MLP neurons of a small language model. Each row is named by its layer, matrix (up: input weights; down: output weights) and neuron, and shows model dimensions 144-399. Each number is 500 + 50 x the weight over its row's rms, rounded and kept within 0 to 999. Numbers have three digits each.
Before each neuron's rows, "fires on" lists the tokens most often at its 100 highest values on Wikipedia text that the model never trained on.

fires on: "\"", ")", ".", ":", " requ", " –"
L3.up1296:543511475536412486504553574511496615549424503560617526562453498452507523441604469488544502435449506458524478485424514582464498506542500521605506499430472493559515556512530417485484581446541449531431465549483464489411486506521328562482488542502451485526502492536474572483539544482549430469513473481525490454432550475481506549580558495558463515459484529552441501448449446468510474489578476520600529488519467450508569520451501574522567602556492483456552499415566454413451496496504539454470612552528521459384472479400518488496499484471548474448465481460524434398581507511528494436559535503366504547531550460452577425514608559455567502543440477528422465496533429458505416422559576451604462543474587475424534560471505531533529377418627497477538433470457414554418528445478611
L3.down1296:568487465493537528430553487436463584533384496469548552519469449494468530481454474535502427574503449485544662476537608448564503468471473481503468538506514572504555460413531587559493492559476422399440521629491568491632591501477560472507491563475545530536502464544582552572500472504481495460564529547516487567419567521363551460498455439458533579531591481475454482452556543494514455553448461505556479437485497477485512463515476475563475438471431513435427556452468543452447484504470564457487438461553512593548551448519477519436505480439549599565465585418498477391476493533475528520416543511526502508485432488471486432563520583481463417594568491433537498470523421435544521571405460542420546478568411530528405429541525445446519542482463547515507584475446470456453509569525428

fires on: "b", " sc", "s", "ough", "any", "oth"
L4.up731:572500455553538558561478524564554486457571457560483511505486495486500505530620506526490499534462384561535550435486489401571481534477423491491463566509506492510500507542492515529461432489426480373573538570491383478485555565492452464534549444518477453461397425502472434459441533475540480449414516462490524563540425525503537522496515576542470497482548590491568593463529465489552553507546495553477574403457501524533512458546475471541568554450488563517455512493518458463472474512609495556499566542504448503577502594520499477473457490536570517518570368465522554577464545536445529502550463450546520403543420495527510556502514534477552652530549504572551466526447518510437446472416522466523511562424471544523436502631496561544461556582470479545472519500445457550483412471534481
L4.down731:453465423521512529511526495444423476523462542538448565453505502549429554500498526395552584407534525607598581497529432453494434495461452509469534540424463540417506488562542516487504514574402416514417497452521540498478534534584457500562455538505539501467485561551454449509489463592379510457477490484478448436570453454556500472527583549419470453523513466420456506541527476410544435477462572489438535528430497525612520466518456594450560520463498414590627559587504487507482555657608545444502473515607480449447466517495595479497452565482476567457515452570518535455551442474502575510556486491576445471477511444434433531428563405478587475496544474548579477483477517499602520473475529431467602552538513449569585536464618466423509493508536454421562514542464466439500610516532505

fires on: "ed", "ill", "t", "ated", "ished", "ored"
L3.up1481:484495483525619499548493578535568479453483514482509532419531377507561510478524507509458502502478591611490565469497475559504441486547538462429491445457449478521480470349494488456540574504538498548491540438529476494517473481484497518581463475427417439460470535503479537511465610422424515561505492471528530374417510514525504478546477502467482414470541524588556499400553481473420492461371505578562528514479580413476484493474520504468516470551449510503511516556470557459549523444468437426645612529516495565568558440500520503499475359555430449553418524423541422479593542574646474509475485478449575440447487493496499582478466625397535490424545475483473483507495434497440497557546564464499462463488441553555444489548440562510533493483544465505549542469511488556486537549533494
L3.down1481:470500450456514487485542508532497462603455496476489549530509476450504570563490588572539568563498526596522450537510534565566493430407534465576434549585454621454590524495413587568482534484548555493417513478529488494615637581449405532507448541456548518566497504598541390505507397594443412576499547470577499446470522477408550563577478550521509502489514476513470529530480516517534456584484443429472595467455439480422597496569430523431507487531505531474490437502568453440537491469394478550512423428491359526468438481510472508475552534496498464442487433455510494403444457541502541494442510619355466499604497455505427415492441493542465519562464589463505543560479538492438455554494472454504530468577513362457465498536472545438480445433424574573547474496557472463467482526484425

fires on: "b", "in", "st", "d", "17", "z"
L4.up1623:498514453556544530542535407500441463430630453600426452460500454476472441586475486473559520558524504537522486513467521578474470455517460555442481448419511531496472582493586463468472524568529481501526541536468544484519418546408467487492481567528506515468598621440485489582541531551467548524560459452528519473562549555500456528472409503433445442446536513457448501527443441497495457543528484456480557416467521528455448470477430583534536480552429500555538510523507629479459506468606471525446448468541579442550454565527466475494509459557450399566509493495478398545555452560473452465557508485578564592438505515519486472552437457487481527459527530473553472531483599496439507501403539469634532417511479445450542517442484521387520503473485528502465457504480498357566456530539522
L4.down1623:504535480467538563535419474555554555557471548447492548489525525534522483492486492490479539540501534491528473500490349488445494524461468535503590512475518483575483553505561537472478520604475420575488499490536514449352488506513578505485571407590503534451462483555481611576495426533514425571476540490495541604527537401587491542531494507478571547527485565551406576513510443559506648494472512544495438503474504528472511436541534454551525493507605498655431439504496399482444465486556485577480483424411498425466596517514467548515579529526527573570508504495539562541597456435485441436577495499404538503502497516399459502538579517499517509508434483470583433464591511457378452598440517468476504445382446460519559460438485538386479405499406610480473485554545469482507517484458501

fires on: ".", ")."
L4.up1154:383473488540469561468482512532492609387502507408529530554388541534489471523520517486428488387518479505476530541552593544500457543542508529562541423469536464488511509533476554531475478512480524495548544536454464556476475540528499444566526577554531576519539435510470514491493472375480525587569494525489546501419478478533463449545489446549552460435459471499447478463464641548531496538422519594546489525535491436444541552505512470499527413495416507582497538458533461526511540535500514505547502567566607519463576525492416589474424453468518584519479544553479554609504490436476432516466545469510575546468491440456411507494541460544538595513538571527387501559459528410538513501466525555495403449469602552534560482526578496569486587477428509522514539449541481524506589542491492
L4.down1154:500480479551503538461508476462468504482385548449466547518403475520462488503487442500483455652502458506522568501503502511508523455466602489494456563484511474459503466546478456522586432557471499547499520545519509458531502498483535465468499524526554449411469525525506567522436520411528492526505391490521510442416479548562503461515455479433428610483553531444398456586515452479451453566450477504472588499517627540502539533479469487552492513470455534522522499511487437489438518557488448507552582561442595513549537438516455596495565496541468548497460437572496568497427542562519620502554342494577469553595503482518436478467411780550500451473484527521549472554482468590440543576489465481493523496560428540499451470576461448502604339467501556564526524471562575432437474541447451

fires on: " for", " to", " in", "y", " ty", " $"
L6.up1633:644471466488512472510507542474653498433413491508519489571491512530535490555545528466474443484488485514495490484467453522488504541477443408524534356563488495478465536485543538497554429410507517488470547554502530554525413522551574479584527478485418550566472592445463441481418541573496467507484529460601466510559512436510406534593495571551528484534564470426499445511582436517522474469486532493483454569504554533472449419662471510534494567549492478532554557444622502560481546548509519456551533502411379496451581532419549534435463532441587492460445461540552468459499516401460499413528416426466547524541452524474454547459460539464510439426457438425522552426543455517445501490523536482549596496450429498425528541440534514509554464548457400544586475495479491557506497443590543
L6.down1633:443528479470494423502501514590410574604515506488417489510516465389407483357512483474491509591531525492442477535541452443407594462480478494451583552530485435519329420521588392610579518456451515474518494429497566564531533465439496470545508542491462509515437490483496542523426498551525545624517485560412471432471488428442402490453543480459449516536460455462459608408483479450553449620532476575486557528470577485522574507535534523498539511447563593462546504558483528427427507473506472523480497593505473570556530541461441505443508509440497480488548467493482454486521523589485484484506513497485543477548431453590483490481478467461492415466407517480409520503549499498419468586557563496501497441486513459537477506530598487465591438431460506575448557482495474607534499632546478

fires on: " and", " remain", "ver", "ge", "ing"
L4.up913:496471490512524495576545577446539583496515429472493566484522502464484435449529544525414519482499508508510481477513590477546445488483485537516573543505513409546561416610382533460589560446513549516495472441508509562567583542569441436460501480610409493452569542484418553453441447480404580547449542578547508520495466511516442495515447531465456507493412473507492536515441556475467632546609531486454547411404530419517501592555541422465622534562532400427472498513533493469467463520526549517522515458557514511488531445491457514527571449466509452412408508510451466545442507531533480377634512453476497524473470540516594494476419525530472642531539443554457564435454484541536527500503548540487531513534501493504434480535568497528397494511510562472510538497460406412542473491483429
L4.down913:564562509482412472495542545496496598519481535543565450492499415482519449482399540563460571515479510528428490524550450510512507537507469482560465448513404515503535565497487573477470568458412543437520527464403428487532529427468443473449474480462431431528523530432474393503510464518456468461598489431514521458496535610479533562438476577431470441396435480504590388472484558498468418462475502442463541544581447559456473520484539631447434464481470437488467609531489481590471456481471538573484487480459518490474544460531535422471494419496500570584590509515464480529534496577517477583459386580510579546475554510560444508568485384464506532510511448512536529557583546490411385495506451485537627525516545489532520485439441421512548543514446537561550588472516443548559485473495456

fires on: ".", " –", "--", " ", "-", "5"
L4.up1592:468518497517486512557547462708442513526519498476467575506465651495573567522452476458424529499503390480426560515491568565436539542401598452547541475461432435539483500452443456489524435525528422444468518556568573528456462391473452396544395573471416543449522410485580426486549503572641495539525462525488589535496443415470479558409557480475503508540465514522507477562559506468426551513550479552537454442515482421513561522467547491511543478539469469510491528464542478536499541514447436507570510503450547568550509508483497591461534430536404501520520430473553452462483519524433481472571469563553379522520466407569482427456484537489461482508478569414492441509479508476543493492424463467547582542469498481484478479446517460496517509496539483496482435524514524441421460549545536
L4.down1592:600534452463536433495526487600504445490512544543475491433446488542500530471436401514509493513513398531468447450403388618535428544533503543514496493536465476515512487601529517611509445461466534576523535539483481460526503478519464476481516464545466505455460455498527522591468445484550513438485543428514434479543438421558483646501401505507447533424521537471595458404474509477437520560507473578621489592567445632505499471614541435472538490470508544456544476580539487470454503517516521522501475543514590506395511472528465474508445557499540442504501645494643525560427489538491593527479512495499484540503508541456527549497551393480527507442434527560480459484596528533481538468525497587416483507581543477512447504576551429498543446461417367529565527474490502454421494383507504

fires on: "le", "he", "ch", "nd", "n", "h"
L3.up437:499526481497503492554483503447495462577579542521453529511480514557360492463556393542497399490459610451486420459417498486462537527616408525532509442493477524485476495460519531552455404442466469549421490478501384614497525433505521500555522548564444464580465430468519462492610450480507468436501469494435561552503598559593469485474541541489497491491487431527470450597514542571505441499478558438459505470439573503546535561530572501564478489509582446451479488526400541478559456478499489481537582481560523471505467487571523462548510490481499503577505571438542420560448498482464414518455626498430401642482464520513539538580423513469591643502500504558536612567435593458527513437522570480532482578540569471544429572467538509465536444520438533525503469598523470444501450462616444
L3.down437:360477562519514560544483571525422444411466483510598542404436445552454502445460484535523563525528450526483538482517505590519536462448377429464489518477444525516540628480518633551423456502460498506542526472538565342536510527565519496541456485494533553530399615375435519499403557485558550598442467511518469463530548506509480466537504493495551502521426501509491441497497549518440510434528519549535506512487525465502426453580468567468533510476489498433515513467415555491507517489455506519587481489495494465400521534461540454433448483457470533471552381535646454581532496520533465482533551421528537437507510577478471438476512441543478395459472521571434545472532480521450502469566526494446527445433479557438512475417453425504482514514506466493487555459490444461437503482500402

fires on: "s", " days", "ab", "im", " day", "an"
L4.up527:550627587536577444467619474544572529456450478580549424534408592486493334485490532490511492518477456522536465525438440531481499512505488453449572536560477544531432462503427520595524535529557588491483461516538462459362572468489514479492492520488539512566455579489440470423552538578425519453485395540514491445555525454522565568545521469530439490501496500454622484492560538486562484486491353580510480516536582515558500526538436451491554477506474522455469550480542482512618439483498514491451442487508585497568488464501500447537500509531483554539495529527408420493540536506507601483450522453571461463516439475490525539405481400492550521578496495562518492505559455500566515462458508446512566545464574516500450533527510531567624561402486505467589481561548528495477501460473593
L4.down527:529589500551458520511497484545490479472475482533510526486533467557480489601457477408474540528481510569504560604593498423482554492489488475517521458579533502534533503522575584503421537546469550494421542488456508497563552434458543519403600469409555549469518496516533486466548564488511459516506476537475568478395501485512508460478488486442546438601509581443481424476528562561474493525500516452331530436434421468469564446446546529406476499558549509486444517408528419501439477544444481425471562364565475463487507517518500436483479490459523480503524514613438506560500587423480473461539443504439493539425405472422475406406476440483438572420523421517468496496476490511423499445391364445462499509621478457420548472405510537542509394549544424507503426454491414515564429417417480

fires on: "ap", "ag", "amp", "d", "ed", "p"
L3.up722:451525465402430547561557463510492515459510441464552436615423488439528510523588551487467459531500469408493481551535454534469494399567558566510526519521504543607586503467513535595569575527434483497488459526438478463419501450481514464538456500462537519489459497551458501507509539560446528460547536501514478486441527516458496481502560489464511475470520415568460424471413439504486440418543540490551458508487491492487489444542528409480516478549488517496567485520494489562462451477619489393470515540526560573581498465558564581391531340471526489491547474467419456514483434521448512489564572501438452470586433534449517469411485567403486443594446492563486448505448593522516476508452444486502548529519582464475543530515503419445428480445475484426400424572528390471432442441453546
L3.down722:549465467546483516492479468522441410467476527469478500439554570508476491527476533445511503461361554520539515542538445490485378489488508529472558573492551512483511519464517509476539414575448460380536473379460468469503516499567490527523534465444401625470527462470482494549449451574487535512559487583523525526512470465529551551530580501547507560564577468456628500530577525500536536482467484583475486502487542422513434553472464471379447506523459557443473486538539536430479473607452459531416420529524508527493396475440523509471430596518500391467397429558487554537495499512509407540595507560475597471501524499607614466461453539546568528486453452530475505458458545532547512528545522492478475533513546536559518484472626498419524511541522560530485449510552516578536561525421563

fires on: " of", ".", "-", ":\n\n", ":\n", "ace"
L4.up256:554516510503558540507573477469493502475483525403515472561501478487462473526511539486410415468462489544471629482473538483399609437414429453453585486518450486548380498407489450586513419511525419452495567522566547554533516552453456517425537493507468554448564398533542456534456515483520341514560541525581531525540501509576504613484532510564524451534526441526422451531470502416411501426453494522517453460436459573393464431470454482457431477539519411517553565551504535463450595541498534506467506448510529500532498404487527522476545503565454519478507619440441428466470526546532396532518481517516614434571470485531529562430536573548375511564469564566537480503474528508490441535433551431554446537570527486484559506468500561493459491504451490459570515530442443520535546428478506
L4.down256:525535548479426521530486593567582543519520553510522465428468477612530369592470568506514594448464390486566498485448520607506469513466472404503517494450505552537541494524546554509510481561518478502497541520370491476512488478504498583470531539469545504504551538540504501616416528515480494519493471478490541437629538502466500490489492466513480578500514534533512401496461536530483507547461531411587538545557412515526467509580507361519483472520535471498547611514478376506447560470626556565446428509497577515517508549409553457464403554516472482440494553538523589503482441541502501594510465472508362543542444569418534567458499420597474474442521423488524486419506544466486539515579480542573518466541580540457402455535527532520485433480461469504491364470568470486511452415520431

fires on: "is", " la", "o", "ics", "ens"
L3.up1115:563531480520495495552572519518405476468610508544415435564434420564477477576540453545513464420476477426471516494426563506530481494499449480464490478476471559432522465504499482516469568488495558521503438504578529487488443494457473513496574414494530533494553552539537425559570551498494526531447534445480529461575524495428474487459516491551477442500513463520473488391480539505500515504563474537504463409427475448525509479487512423508338452538483469414464518527461566514504519490511434391512479388553475458487538513544508464556488554533513412515570499571477535571594477564479577519524645499454618501401600449448488508525558548488488607581469501601506448495491528506499481477475552512487565494537591524417463479471448533479538510477481472395522440513544445563527518613434576
L3.down1115:510411536517406411505502506457561539460485488486590523445401454496526598500489509567457436588523497387535427528509459560483532472507490504588531559414412487533444455497474481461445468548463492433413383542582499528489486502469463549436545432548440597487461467511480526514452451378513481484470532471544460405553509495511540460520474510549472525570515457495526464440456544371530550524466528513414543457522512541551574508473504572550506481508511463472450492503568518604391522492432496473457481501420532426510499444571558561498542488479497550545519454475496443528562421572511513556536490579446513479485623447588473445457483547483553458510504529534561568587540522489474458433520494523451505500424558482391513506448581562489573440514476509541413594589439603548479516488509526

fires on: ".", " However", "though", ",", " States"
L6.up1359:481544532532483493510545529489489554548534490475541533579523553552575519465478491513519603490531547399522469504503536443460493528439513375546521484548472419540458513502502540563452477518433485463511493513538518476531372483448532429414477542493481486518452584624475554432446417467469500512481513398410492491434481572526465578534503431582561447520503502543493456479509457446476415488517450514651581463494520521358517485521491467489491590516422462474489535461527483512480535541505529514515495488475488527417507469409578498426510548496449415549477552584483447483468479524575489423457559531493538421439428506510414525422454514523425386521525525470494469498488543533473483583466593565551389510571534487488567467449481552443507482402459571565427500504503488531534413515483453
L6.down1359:396529540472479488451454474384466508535532634443461501543416552451468443413546464441506451488555452539461543541490501503442437513453470539459549607456544503404472413442517425505471473425564578516538506459449571505517530484484487559562597572508493452442503582446517444498532546416494476540515475491561508523475501530554496423458482562466415520346443541494319465519567503563495490523395540540400427455452587424458363502433489509430504464480460512521440586534489483530425443535528619453524490539471542451604471520461450530550494452604463454433448508502461480455422573586438542519547519532574529523491509406521538499543573628492462563547526568496448455450575547561546476598482417541504445477476471531535463479546523451574529396577534513483445457521553581460504523447452525

fires on: ".\n\n", ".", ").\n\n"
L4.up1070:418452519594460537498507538532535552412503523406454510544451416588493536542552502493536475519537512538548567467567502528524473544526493429559354455598477428552545568449465610568499455477425555502496561517459538521507454529510372441519638474501520520488544512480528575502554514472519511596557487390556481586522572507563506535512463518571578408392531436467427482437407520516535522543501459584494532605523475450434526536534480520599495493489463561508501538477547389540544525525498543540513545492453513479493535488561456574567494416516470493461529525581479527612433559450455496479505536514532562513488497488542538498501554598498480562431483508451428484520556467489437507522417496464502415552502524541471433490536532432453507468489386543509531508488536546453553554477504439
L4.down1070:526436491504551545487497517556444610554404563440474546552461438489499554489528532532491513495544480487486492491533527493556458471473495477518507548483477514452433547426455530478436502515553612529474513509442529545491474494525535532508468544536505522491468546559549509534546537486495483454558447458504460563456492576591495435532530489539534485483466507469442470456420563520496459491459537547469515475479472476445536534496476532559407505542448583483441555509559484480516498516429497485560442501517523489532509421522444546505493494500434569495487490522434547494514520510573542537563478515582544520525504504522488556444412999491463526492517426476415434476526505574491475480490457548481528593507449574521475430492535463502508461512519557543497533432456565507478616610491402

fires on: "q", "ult", "ind", "ay", "al", "est"
L3.up1040:471621489529559483512534481508496513515543612454482480403496558542478391500546497456520464526385480421505517501497424428504469508440525436471618479455529444552465605512583512441529497463438509545524503477555471368417422621504501536425485522504510498500425443478552497466536448523500452517576532527547546557558475548553521614486510423451468531452410542566496562498560495495445475492564448465416527491520557456624468421478516481496486528433522528435485568402537491522587502480502388590493512573490486552574529503440482538469573525419504435455525532437499560487574473583428530408540403515384544473446429536387527488577423459485528615517575546592546545453481549453446384506472525551535573471439524480509426524587485571533471541429483523511536525535509522506512449517450559
L3.down1040:531460509399532507467479484479529510473516495587578455520497595505596495545499494519445462528582520509542383613480517394552390471534521512488524552547563445420478500485410511416440514565479464587505532459523502434462497409493550468535487467508516574523474518542492551463494416458501519454523415448440500514466610470436460506407544459527401500513544545518423504485419444488548590578448461502494541326530520550600510614536446458540544506482468546612593539476560543499433448495517464477526588430605450506491457493494562560513493488534451519496537575422540528516494467516510454592442511550525584463506494470537476433487503424527381515524437500584574609533461454555467547473427625461551559488474459582510464450421563466444517501408540416519534393496494547592421478514502474

fires on: "an", "it", "id", "st", "ol"
L4.up1775:465525520473529481569550536551459489420497505496452536502513509589467516563506517490490520494565493549480448455562490444496528424400482510520502464551573459529392415446446466467436461525533591512499471446567522429477462482423487539500529371402515388470552444524502492471521513430467511412471461458525446502491512462526508502573560561556536567581516458518504445549539424554496454444469478476468432518495542566424390569535597509578527571541494415477507419564478469496497552506436507425420562502508483498546490533557474414492431542477537483642542473553546436431566471493601512492544532520530534551504540426505448485444515515445595460546597507541472486549513479544446501409422391573495531456525457410467486450605529503522517492515477415471487485594487466516591464476460498
L4.down1775:505405458438528393557561534506554593488524563470467480523542562503557443481484504533539451493505470498500473576606377512396568583529401546550470535626410516399564499521462488493428495487472553707523547502421553500445462569421422540549578505537508507515634505477518394427526493558569500551502464435476509531509559511512547507520467425461490538499416520535496541432492482432510549484498510570450531489522537474570519462543410462607546582443522574440484594442540525548507477417445581584425524505472554530569442539476466493514501468538434493531424569446529463611463576441484512495558594487537523469545373466513467558521377508442480575533514508519531476531553502501452436456518561460505557448556447477546597433493538495487541434572515549468499456487491594486466457565539445

fires on: "ut", " November", "ced", " sent", "ed", "t"
L3.up1465:559607522548513513418508519573516466435542584551488546487561501561486464446541531498427461511502511537497525425505440449370536488456614562549460482495490576541524560445478537475511579549541460518583505612512573458442535527541587490505553477548434420498441504556483518443507465455519483517515434506471448524501603409536466551478438550525417581507485550579528525520474485521461558499506467569489470452438444468457515552420495583525471500493511396535545537493529477459513495525507513465493510570533512560489530466528495549559563496440508389443516459416521515470590544542565417653484513546510564481525498414512522507581487491383549545475531503464568439415437449513548470483537564493484543528541539392443495512473497542431564521568479470492597393407523440577482494609546498
L3.down1465:464460444435503533498516555490444488590479534582403451393408460462504525475546581544477465502489463553574479591553451518469540446492461483440525586437487491458504501487512422563577530413529628471462498423386531509474472501490517462565439445468495491519464547539458440488557465576499420439435459427452469438459553528515571407452593458485532427486431454468502441482548458501504577574462495511516433427449491498543555469536597547463464501417513536470450485547506581504472454577429525457445495443458512424525470454591486517517515516406555559569501480634471560477469529518511544588550470493495565460419608531570432559476547528568551481449452575503560560585586450494451604541450515508455495529539524431441421606539546516460489591457491485567452513491481496479504412483509487

fires on: " |", " for", " to", " rec"
L6.up42:519495441478493499495461523450497442502505472446525551446428471575450548611522519562493425559539557532567445536412581460473409557501433465437505531498448470529532535514420474503578474492532380465484441497474542510473549525562517455527580369421514485477452506496504436553435548502421515496483459531636521544519459506517390478438438491405450442452505555542474594481511503488588482591531465514418465484578592415517536573524403499568543482502557461553489503466503534627526522478487577430505402474476469424471487590484464487465500486480456474588541478450549491481432553469416460531503419515454519556473473443492462466527478550487413523411553474427506527498432545494534559499436496544516478469521545516473539510473472482575572480486527523515410516443488501483523554465553477
L6.down42:477430523471448541542472465551437517531528414598500481531425570441551530436525497519464515536532512481529431466474414519498462482496477622468544546488500518511543473468484418479513519476520472501454550428388575536528547486509514387540573544480546508607444502516478505468513510516373548461532488457494474467535523531530576551466572551553438574560560424525498502424431497430492501470519403596446565459489480602445475552415519428500489497602561517472606467523434591448533518534624585533525360529540574602461531465456537471500537356475449509610535453497425592380518485548515452521368477536428459459611501439534467517385410515514486478455516415455564615478527477464514453584507452539507523443437509551542462534563557556516489480526455518517608552463533523405442459474538431

fires on: "d", "ü", "st", "l", "ud", "z"
L6.up1442:494492531467456466606441498496445553518519546521487523493527499435445404455570588498501501522540552554492412528461429486585516494493423551508484519476515472572479449453525472546403506498511518482485476515523437468532552568544456497499472518459499523519404436496579555544535550512524480511540544515530518518492494456396438449565524526550445551492428524423474449529524506393393487496499460515488453507527421522458479526462479469495487432435518471468484474511492442520580456482558492542490457536502437578571486475466475461504442520520420526529426446482428555423455495555532480471495492421567517497444475482535456530437542542475469529621516464468422542453491623492448479500497509603510491477483582508617459509444462538483571506481515470425566544482344468558528576517474524
L6.down1442:480546564584518512511496503565458482348530485425571464541492471506512429453399610464458519558433458457486478542534488499568486482510653508551575510462516506508469500510463468474472507623540505605495475491528579514548465558452393505485488478476524486450508557469537521505518570442515469455511425519475496467399492412481463527547482554481351530498422411335483535416506524548483536581459480466414522506511500510523509547469505584547499450504490494648612538477503489572520500470497507533545427486467518546519430554458456534512418492491505506481472486442509452435483447577459475471508496453540593488429481486453485441500484511493505461484580526416483456479493529548488558526548493458457520431537500494512458441524495480488522417450537401601459452534476579439519441486492496

fires on: "r", "-", "j", " ", " st", " dec"
L6.up1419:441504441500519503539456504488551535459548514501441445589496499544396438541442523504469559485490576505522545510478495507511394532535497422549517383482558428502524450502492519523548375477588529500500637504460589451491388442468471491530409518547504512613550468545556473530494506503539517536532454547628496463493541470539418477547502501514579516486549422442517459576559470500482563514497393501377541470559654454563542429531520535573409597529469534505587533559496485417504479483520494594453446529437478509556415439485520545435448523452437595488453463449532504502466512587559478523467514435526488511514450511469496582511570467484444512473488526458501426429417518447478522458509531526476456453492577541468513454499486476478485482467545535489411557517493517529479487518559540
L6.down1419:462565498559425402469453498516558554504480499513482518496466557516446538504473444487496507485510461564546540539538502603424462562469500483522435470421521510461488653629507561490497476412506532476488441519564569562546496382480472477465514466466570442523496435479469486556433390427411479495514457559553474437546437481467423474477416481514476510454497474480537491507530496592434530562516446569581553502556502524459386546436543544568394441461621584497540437591438520640491467469496592519565387464476520454596482516591477461417442437439550586422480525446544449598515474541504544433509585578529533489573524498433587546527535348419513505494541484476437523464505457450484564523559617512471468514539577547536439605499446301537484544519514504457492543503493583507498538458523459

fires on: "ics", "ina", "a", "as", "o"
L3.up275:533474440550447583518509459589530489541494519474528484511497562473419536480512555516625521448516530484449576472502513478387478466537577465570476557590532441469441537543458539557548488481488450498574583412527574495520498525530506526523545481502511601537383536519552541484514512535473542499509486484512551521528509489427499563495452521458582516589439453442513595492455417620468548557466505547415582430584464495532494469419532387551454523515558520411495476512476450402493454493528504465524518530399460560447531488551505494504542447465453496513597349483472492444492427470557525355486494483501488488509537642379433512564411483527575553525464481527531516541480463545571526566410525456496570537524577486515562519492516532402510401500524427442522557427491444537515504496507548
L3.down275:431444564542487552522453507489540460535501536531508515415514493604522381454568555479490414505525554371428487443497423497481462486532423610511555489481489525495477374443484446520477487473463465400471435585518481521448506474469451475521523527470412512449554517492444475570519451507577465420503486473457489561457435501496504534527521521520494556531513445473480558493510481436460537545488506527436462467580483614542479525488399560558568432498510457548453463500490634562445551541477453493501623547490530439515468386465634418499513547573424511496480522578489441425543480521486576524432576565454515485533566444572508483497469506506452513508586535622494486594585495514440514426468455518504508434571433636522413592549515451459471522506443495395485376532563510427540437534585508

fires on: "ö", "z", "he", "che", "ch", "st"
L4.up1016:410460561569530483548427526422488524513618571504530610578481445447433572472511511530401474516592509495484465492528418402473596532422489425503553442430462512454509468555484431559515475573560425556431457554526465551482517497544489557528456606513459512472489573461520531490541534441509480507547449430539456486477486558574500542493495573605494513489547513440497525432549493499511426584593432485454509467515523493497548623517570616475515523501571466541581496436451529483526550541490453496465465443458492528504458461372458455549519503481474473463525478514524509525465502491458476482424510461400543499436481480639474594557552490498596531512475561569489519497323581508516478544491479491563523567480478535534415576462408485444565488544439504534475575481419505614395487465581550
L4.down1016:462503484522431586520511408529526558451505556445607508428488484448403505474532538474494524584479504512502457515397544554535428491505488527468558492463545490446490485574488462502424524517553554482642506421498512517434525543518436487560474509566466545485533552514586581560532471545542595486423480537495419524417457460536525509593515530508481432524441555477499523482426479512481583588548508583525506489514568510528502532565568463386405551466519509603549546547440555513577416558486494566503491548500524517550526514634566549418536494490466530500532474479542455572512510483536480421425450504495631473532498595555481509559509569482529566544591512505528549476471459483470502509471589483512488592509579474440501481519546433488450517542577417512436463478558521421422545511528483

fires on: "in", "ep", "c", "ial", "st"
L4.up68:558499516487448557417425498480456547458528511516520501483489470479569476504551550453451436549508434468487521630559469578565538589479529533492502554499543505545478587445617546487415508614553443428591490489477486568512480439438429486559628501553388481579434524451476482487548514474537496524530491496489534383540448539592480539458417468480479419489541461548515455458505460474425504396389480525559557580497555592502569578504527571454524485541443560436547468610462464498460506514507485512496408466550494414531547462510441474609496567526472380474434406455520423496488498565483491470510471446522534478469618586470480479526491513466443485461409484560495477569462560454441562559479471558454461477485549575566633449516525500445499548525541531576487437418511501529514465540477462
L4.down68:438433483477493404449571508655489458613474447438455533523685496458522550454516485446522475469420506506492406402542414453510418468514605475556450466490471387555491433480547593480503479528541423532447496543444536535584535527512483511427463461510525514441550390493566526476515519500386364536382486547449492548510560529483585531452487433517516479462390547461518491493530498481509597484576551568466413498478433569474506495537467547423513554597535495566499519523529554585403491510471429501530483517483501484572500529516542513527410561566475511497484504581591557461487398470512461465513569511508525545515470470533388437507537459549487406539508514537593494522469487503375443476538516476483564540459490545634478539516460517449488500455502511510500549500489585520491469499473500

fires on: "."
L6.up966:526455410487386505563521462590501487461448442523509458578523615503518567445555431567597518496536432586481498458399538543524451542455558461454463503413567478529479613502519489593494443474455595497523576528502583402485432411411586439522551575607480528618451617529470506552461454439476459518498484526493446504476495536474427574494545485532469458556518469514514416586488520549583452552382461522578538491459471429476481521538455519498576512425473503602466655418520446489445539533402560568586484509575609527432496452493474492485557492519569429557542515460435538456545577519514570541455449459485491519496547477443499436487551467537536432580569492522577501565393537511478464534485516491464528454477513406421510490474489532472482566528566567560501512556514480486525525432542484
L6.down966:472549487465521520557472490537498532555478513512477539602470500391435445561505552503433440427590483563503551561576497479623490528480568466521567485545527507438517397480497540455506459557429514503479576486561623477544514482548544486483566599526518528428437441550574535522534524468526532502590507489470505447505478536451472470508529530530449518370492506426482468519485483530428551510540470477422547392533380452495570542547471473555446526555546549448557447454501482397526520489455616461591407491535441562588576534478536441442481524492452586415535498504531476574512486508452472456522536504588454441519469488577467529542526668449422522423556536481442470486511449552537589514400481500528584508619475539499464412485625472479517548402560484563518518450605552491416460574520534